{
  "num_hidden_layers": 9,
  "hidden_size": 256,
  "num_attention_heads": 6,
  "num_key_value_heads": 6,
  "head_dim": 64,
  "intermediate_size": 1024,
  "vocab_size": 2048,
  "hidden_act": "tanh_gelu",
  "norm": "layernorm",
  "norm_place": "pre",
  "norm_eps": 1e-05,
  "positions": "learned",
  "qk_norm": false,
  "attn_scale": 0.125,
  "bias": "all",
  "tie_word_embeddings": true,
  "parallel_block": false,
  "init": "uniform",
  "init_std_qkv": 0.0255,
  "init_std_o": 0.0,
  "init_std_up": 0.0255,
  "init_std_down": 0.0,
  "optimizer": "muon_variant",
  "learning_rate": 0.00168,
  "lr_mult_o": 3.0,
  "beta1": 0.93,
  "lr_head": 0.0113,
  "max_grad_norm": 1.0,
  "warmup_steps": 200,
  "schedule": "cos",
  "final_lr_fraction": 0.1,
  "batch_tokens": 131072,
  "max_seq_len": 256,
  "doc_mask": true,
  "train_tokens": 523600000,
  "max_steps": 3995,
  "dataset": "wikipedia_en"
}
MLP neurons of a small language model. Each row is named by its layer, matrix (up: input weights) and neuron, and shows model dimensions 48-239. Each number is 500 + 40 x the weight over its row's rms, rounded and kept within 0 to 999. Numbers have three digits each.
Before each neuron's rows, "fires on" lists the tokens most often at its 100 highest values on Wikipedia text that the model never trained on. A number after a token or word is its count.

fires on: "-" 68, " un" 5, "—" 5, "=" 4, " \"" 4
L5.up488:483485493451536475457481497512509502542517475455476491505548484466490536501487520446564422539506496444557511457537495459487488490497433568540522510531519508503483533486524566469533428426552418515530490530576486482492525541502506546536511548411562562505517517470534503535427545503506499474497587449481504494427448482505505554505513502454559511558497521504516493534508495518429483459570545399497489484439450466465422460508488518515444505493515462461511516514482488521628538469468496506507476495528546461464531499485453488579536548534561518522561528446551471505437452453469472477

fires on: "ent" 13, "or" 10, "hi" 10, "ide" 9, "low" 9
L3.up398:504502486478502517450554454438505457514535474414456490536443518528468466444541525476525450435509488498538507531436449502469545477571487555492483501529481483501443513467483544468531452526486488407486526506444527508517567456551530492438511493488497472462534428478548456511544585506513543493492556452587561527539504506477440515521475506478535497550535460504531447408463479530558482523528491466462542432459492554435513512460508512508424501426551476519501507566522436463517502505496558458542505451479477510562531535558456445480470490594486496517498544465561553583535504492487474457

fires on: "e" 14, "te" 12, "es" 7, " or" 6, "th" 6, "ut" 5
L5.up819:512515492591529514471457489406549583505536410443571481501478459551523500509459510593487466481528436495434423550501414540562525458554452542488530474546529483538485534484446509483527510480512517415495470457565506452470454417555416454514477536473530551499534460427492517514512513578468483497484488511507497520511469489531592486530531507523449469500552494535497593508503546498456476478479533585500487515497464448486421502566553461428492585504532447452505468542536516388490496556464467534518392469517514523448451495512495495471488515458506468536552581462503518484537451504494522463

fires on: "ce" 16, "," 15, " of" 11, "p" 6, "at" 4, "time" 4
L5.up878:530597492516523492460518474474547475509542458553517495488539499469523413472520465477541488441430447503459468514504512460491486580517549580453395496565452524509492464557572520395450480448525587509500456519486556496464540472508533455521525549436490576438480552509487536526465536476474543521512550514511517526497494474463457476459553496479534490477432522514541560385507584428486510495541482479492557484414516498447547507495486501512507518538506519492504498532525455430570505474413515475508398490431554464523532489531528553420466485469496517571551526503527497449546575478495499542

fires on: "N" 15, "us" 12, "na" 10, "ite" 10, "al" 7
L3.up755:446463542515512491453565512589476537471504408518558527530505482488468491506479504500543493519476513529412486487479505549483458521495538495481527430483528504501457606522509528490473491534493510516401496477522519441504486431445533484532530480519502512468451518502546474514497431425445486439457549513491505484521550418508458464477524550552487447474473550455446486568501517575469585511498531517483481525538517507461548419462542551448413498579473564459478525545503566467461499533488479475476544513507554479525454485504459539503398493524546527551465549552491488436544488564543560482

fires on: " of" 16, "." 13, "fe" 11, "mo" 10, " in" 6, "age" 5
L3.up355:517513534470488485552451504510493501451503469557492468511497480504463533518465430531453521523514442543529512510485606564619504466575497470477550527513480539451487474465539431497526524489549453542511462491535568448496479490481488488530505449505559431590452412553444447462482526452496493491532495555492468462500551467466441489496526503448460533402517552474478477535566445525417545547530448504492525480465501459439485443519517560530476486516440454536547510463525532475592484455559497508491535511458551421466514486530508454487499512459533495554498495520546504532417474496601466497

fires on: "al" 20, "op" 18, "as" 7, "s" 7, "ar" 7, "ly" 5
L5.up773:428529481485466543489488400513581459575447451491502559519508540426502581534470506520454497458485414539471551491529440557516483541505485495548461437465520483480503524479555475484512511444449509463509440498486492506500417497463484524598515469542532544577474554519479524452484540495504518496513507456474528585512506538508463569481524468523523518524496575537444495509515512576504475474526491533499506525546462435532441540500502539527464425552486479505505457511492501493461528493523461478544427429525551520501486545479505493504556426529429524484514483536551542508555483447573522490

fires on: " as" 19, "n" 14, "s" 13, ":" 7, "al" 7, "ed" 6
L5.up173:491462493509541513475497467492491543553505507516486447458448514518475495522495469466488539510509423515522518436519503471512535488484536468493470493587463457464531553506546553432460511478527521422494463557529450495468511446502489487550481508492468571464462460459467534486503543510432523551457540520500571527413564452548510506484486447483469494524686555476497589418471466518407422496558478483486551472468492519550532509421437532500534494533525579470489499500448486478513478518457492475487538509462527442496528536473507464532547502491548531488485486508524521546527493501576478570

fires on: "al" 15, "or" 10, "u" 10, "ia" 7, "e" 7, "in" 6
L3.up710:407507532485536486442472506489477501520515514528472461544461565437527576559449562465560458507492520441504522484516418509456516498470493510499567486474536517480447505491451501413536515548540502499467529537566440492488517566468385465522492481535515457604513485458469490479532475482547451470536507514445474530467493573527442454486461526525524521393526503530441448534470532530482512475452550595514504570483452548532465502523481505440540488462485462460451517524501525531487489445529439482496510527538445618529540455550461551537529394434447497490545529467518522454542511460473462534

fires on: "r" 18, "er" 10, "ct" 10, "n" 7, "e" 6, " " 5
L5.up428:469478393529541472457518516509557527559437427431450408509467506487520539538475512453530491491527456453519513471476476465431544484457509527502512560418481512435505439539528467495523486538452505452574505499531471437529528437557437560490540510501523508567470443489518563487535527514438443481458488489499520489474556453531521503560506474575524407432470536478534526478429444515562539474522491590508469464430523541428556500485529463468487537559502478451483446539530436531501535557501540570490479486525548533467515484462533482508502523573468432505463500515447512562476524466499460499

fires on: "ed" 28, "s" 20, "st" 10, "se" 8, "hi" 5
L3.up151:472470522527506488497483484500532474501503525532468452532484451501517524507330443503496530459484471516478488521503499456530499503549460532495589543547581472491418450533517453445546519480439484406492517535530556446573467430484566456520369500470497481514472570539460478513524436513534479437501499508491536485469544482573528493454519515418487506514466532563524549546477473449532557537447494527524497504592472481532454540557501552520524545546488509479554497478385473513506463461463485497472451485553449582468464438505489514498508518462448547544478569501537527503472543490437527540

fires on: "ed" 20, " of" 12, " in" 12, "ex" 9, " as" 8, " on" 5
L5.up112:537501512477524552481485493505516501464458503519529560481531442499520554494455542480507530558532443512421549431384532482449488500482504520462574484525491528446477441497445532501441485565511508537464492509554522499429538477551493472595495443558497522560487467576510444482506470464463556494404484378396514505523552447517486533557526414549516511503555499459473524489475463508462593577572482500513489486499401545508491470446505498499469487524455610542510491476500501529510467450480514593506499504492518442469425507494530510553521432504445451543460507535493464584536483469488421524

fires on: "it" 19, "or" 13, "e" 11, "er" 6, "a" 5, "ot" 4
L5.up257:517516440544466477464549514481580514522554516554474489509503480457476498497446519496491576559543484407508506488482508524476496512546492464485547540516542474399507558517464467504471550531519585484481459464516521424548491524535485549492462501486458517536496565472457530491612476476535436551514539544463526504486525516476538515549414413529536460532561500480523482522462516424533468477566489487511490538515437556527535489569527452446529438473474528507511497431511530531565467481481422463508557549540464470516506415507496492453496505504506512499527542532490551485532574465473501542

fires on: "al" 25, " that" 15, " not" 12
L3.up41:450569489430534506479506434492557513407521512510467471490494576498435500461541493452565515511522432534454538481493460518486439526543553573467490483496515536512513514450693535545465506457461527511495441502523497533589549451563443539565532473460538445465441508500521478529478470583472539500490575472465446540509497444504512521448604459515497494500483484454490473557503487465487540538489475504457479479528541488557547519460484552467495433499506482520462510543480495473458481502602416473503471537536484526556567513511499520474446485533517519504477479533499514574494486543530542526

fires on: "ia" 18, "ies" 13, "il" 8, "ain" 8, "y" 8, "es" 7
L3.up968:494535394459439547449487517536558489465530422531561439621520448463528536390362497503531422596506470437488477482391506497507487551420517536499513493521490488562472486530539476515490504511481467520488534539531503450457468521487504529574435454516455505448468492509524528473530522447533492501528519475523463526530504523435525557514492505537559476479495482548549489480514469538503551549492595538456493506548507427498504510488477506507478468467503464521492497449527571456511499531431463530498495456502556582649530435546540510486478464493523492495478548418475498507486507497507455489

fires on: "n" 34, "ed" 17, "on" 8, "an" 6, "er" 5, "un" 4
L5.up896:467435484482520504510528529573513617434485500554494508437476436553545522465494539530542588594533581489432444506489475453506422572501546492515591479459489506470391562492541445473521488534573509492437443528449450558523521576480471603493575527524521470488524479474484454491422549509489433500489508491551562482471526492559532472482457540495499461458516530508476463519487510573453502469615529498577539548494464488470448504515466505454566464512505462462492456519463504444484492474494492479519520530513462435474477462512574517508498555514492476495583456502529497509526520482542415484

fires on: "r" 30, "er" 23, "l" 17, "al" 7, "t" 4
L5.up1001:535506522492475520452577468553564474522457413526473488499515577385512520533397465438546545513453527560557525520442454483489482485519520506491494480513498498518451530493461485501517488536502496520520486536475530531526497443560461475463509512410449538577510565527524504459499513539459469527452508460510558494592454462521441494454457535524506513481474469499475578487479463520539515537431489483520443570550500435500490512513566430419474474513512457523497420540544386530589518521515504512566479561433532554477503443509505548413495540495507479531522466528469628477500532490474492491

fires on: "s" 35, "st" 22, "ly" 11, "z" 7, "la" 6, "y" 6
L3.up90:524537510474502509443542567523591551508480518514418456522495499559536541437492509453448559475541498449513546491570431493535500454536469564496599521515541554537554459498457539476482536504561460491480463543467520433455472500511483581539482496490488470587497531577498484525530590521521479456501480456554560564535514445553492565468470536468474462522460504534493515519498465550435479533468465534551509496505507512525496532517476475555517545499542516497573492471495494545472458423502509467518469478495495550471500512468577501525472499536476474459497459422431465543491483540513464501

fires on: " " 23, "ro" 13, "el" 13, "en" 13, "mi" 9
L5.up758:471517516452475491562499445509516504443550513448548565476545545480472497553472438442533468522457489537517487565515468505506494462485464541520468483463483471531512442546477489502526557497503468504501564498506519486507557525527504451477505463467498514552525459483481462522545492476451543529574521482501473531369540474565512562418554499559512585545488512508497595534500472534456464506524471465472393526459508456531581407499502597481527531498482525538531419528530503505467516498488437515496552498463543565476480476399549535554476425453468526434414559453494560522565520516480442496

fires on: " 17" 14, "st" 12, " 16" 9, "ly" 9, "lo" 7
L5.up118:518572575496538515444529524469499506548486534448439522500509428494507506433420551496485526499532581452494492448546489566516452523531472591513505541474510515636542472488482445406363473489541529498497514518509501517503459530448516510525501551502497570467481541537508429475540503444472484442525449479508487551489515547480455474480438469579495497493487538532530522482503440503568529434504529485573469484483465508487490536558457437560505454538516475478538518488481502496504514533471555522494503490460465456440597565527552470539520477491467510482480488516469579372486542500443507499

fires on: "s" 39, "es" 12, " S" 9, "e" 5, "y" 4
L5.up158:471501392464538513554508483458499503450520445495523466482474466480541511429381509585517478407548489500490418465492471446576487591523525549447524453484521494482497489518495495455483476511496484573526497511607431447482454464506531530429478508521492480486559469455485503464531506490422486418518459509458501547559506549495496496541536485507474523513493492549519485445452478552589422517471467537501497490586492541518501486519575504452543495474514484518453535474504496483538466471550550527506450431527413520486534487523490512538424519508498538520543510425402452527505503493425553540

fires on: " 19" 21, "v" 18, "r" 13, " R" 10, "i" 9, "ov" 6
L5.up852:532520503478466491473536538535539476579502474469566492471488480338440512543565546533514499483457506451438512448491481501498513518432558528439534435572535509485480436454515532518531565511534520537611483502482513512573478519507551454475412473521496458534504528501529467455457476506573408525480468448534513470497508486516442493417515495505573505537521423510506540492427500541546512420473545465549544532545431433518498471526466470567486528541406498469478519477506525500473488475540450501468483503476549517488475458459453563549550534555520513489518501466589517479456535489465525494

fires on: " the" 17, "n" 16, "li" 12, "on" 12, "im" 12, "l" 8
L5.up855:533444528536486516584554498497533513567528490531395522449548561474476451502506558486513563490554480552487490508488496488508459459506498479481559477481534514454405492529557426496453497469461566420519475544469539517489507546521495537561534461569459510470529482488563433533451501428458436536545452487518557499488517510530522511435487499497516588491469437508493490482522505468529483592455500467467495472449428515430521514506479533461523496556512545433501442451525500487443485491427507478474478524548412474522603541554551466496546569555553482469514483519527474497500454578520504512

fires on: " I" 13, "I" 12, " Go" 8, "e" 7, "ll" 6, "d" 6
L5.up161:508519526499509491527521530411588509545475519499517503516497450514459517557535572563476524465535513524495507464508516504508505549531520476531529460466505494547478449493464467506559469453493510498466465495552431495528466523487563480511514521486488469533514507463509471454456504409559476518479465545454492464489520461453488579492496481433615520560522522535497453476575549462440547438630541507575479520443441499550488457519502456428466548550492465545458534595533522482532530545481500468515549520515556426526523549487514469547465475504480477490475469538497508536530537501393453521

fires on: " he" 14, "y" 13, " D" 9, "C" 7, "ic" 6, "w" 6
L5.up945:420537505531506491548404447400524499466492560512498547467506485507499503479483560517456557451510574488463504484558490538543507469493489489508451502521531524537487467539440566471461481481490540561566542445495528516484487530465502589487513496513484535536521554494512527501467532494512442521506449607486506559494525485504403485513460367492541412503584451474554515446513545498480541518491501516468520470526540426406507438569504553505489514461478528505456525517572489539502440525529494497529588521530542504548532563462462489489447478528438559527485470496490486552531502544487431455

fires on: "ed" 22, " fa" 13, " de" 8, " a" 6, "s" 6, ":" 4
L5.up311:482581544470484511530475491520430518467447493564459493447517435468501557476551557542497435561564476511535540604534512487476467503475451533458500487483471458500460459451555487521467474537473468466510550507519437545521511502609540504490578488520518510480496491501511501502525490543503536533588546502513473453510569497518520453505462413509475530471487397482494538463527500477557546486557446527470500480477483504450537541593503544534493508491537614542454489571388521520510511446527446525516436517498514456407514511469485527517485426473509470519531463497490537594531443491486485499

fires on: "-" 14, ":" 13, "u" 10, "ver" 7, "ly" 6, "s" 5
L5.up589:531460423560522527516415452579506548509524496506529435484541425447528598519400476534509516516527464540484474571466502458473534532540513531459494477522526493490426450453480445539513475547499529483471455558456432516559523462518581493483506592493494494434439628515489467493491447460497503496498524479420466546472512490511478565518526497509486539430513457544442493529530505530490505495536493553477440502494566502484470500442474509522543535504491552522472506530453497533493550492506495502509485486477391478528511522518554454499460505514482490504563446494491555486468493541478482574

fires on: "d" 25, "e" 10, "ed" 7, "leg" 6, "re" 5
L3.up256:493525438446500549497491529451458456494468510515465478547530502495524491546478441511444575513428435497473438570508536522573533473542510493473553424470517524523410548505458483490482460495478445479488537509492445503454494519490525464494427567518435506530491452527544537507503489491537505482538440502508522498419530503532495463558561462479494528562484490488547469542518544438531552543575477447462591527427468543556504498503524497532484542531597500476501444567554493486481567538515504536462484504528520469509563503539566503449496512465484477527439409467526591508570502455363450460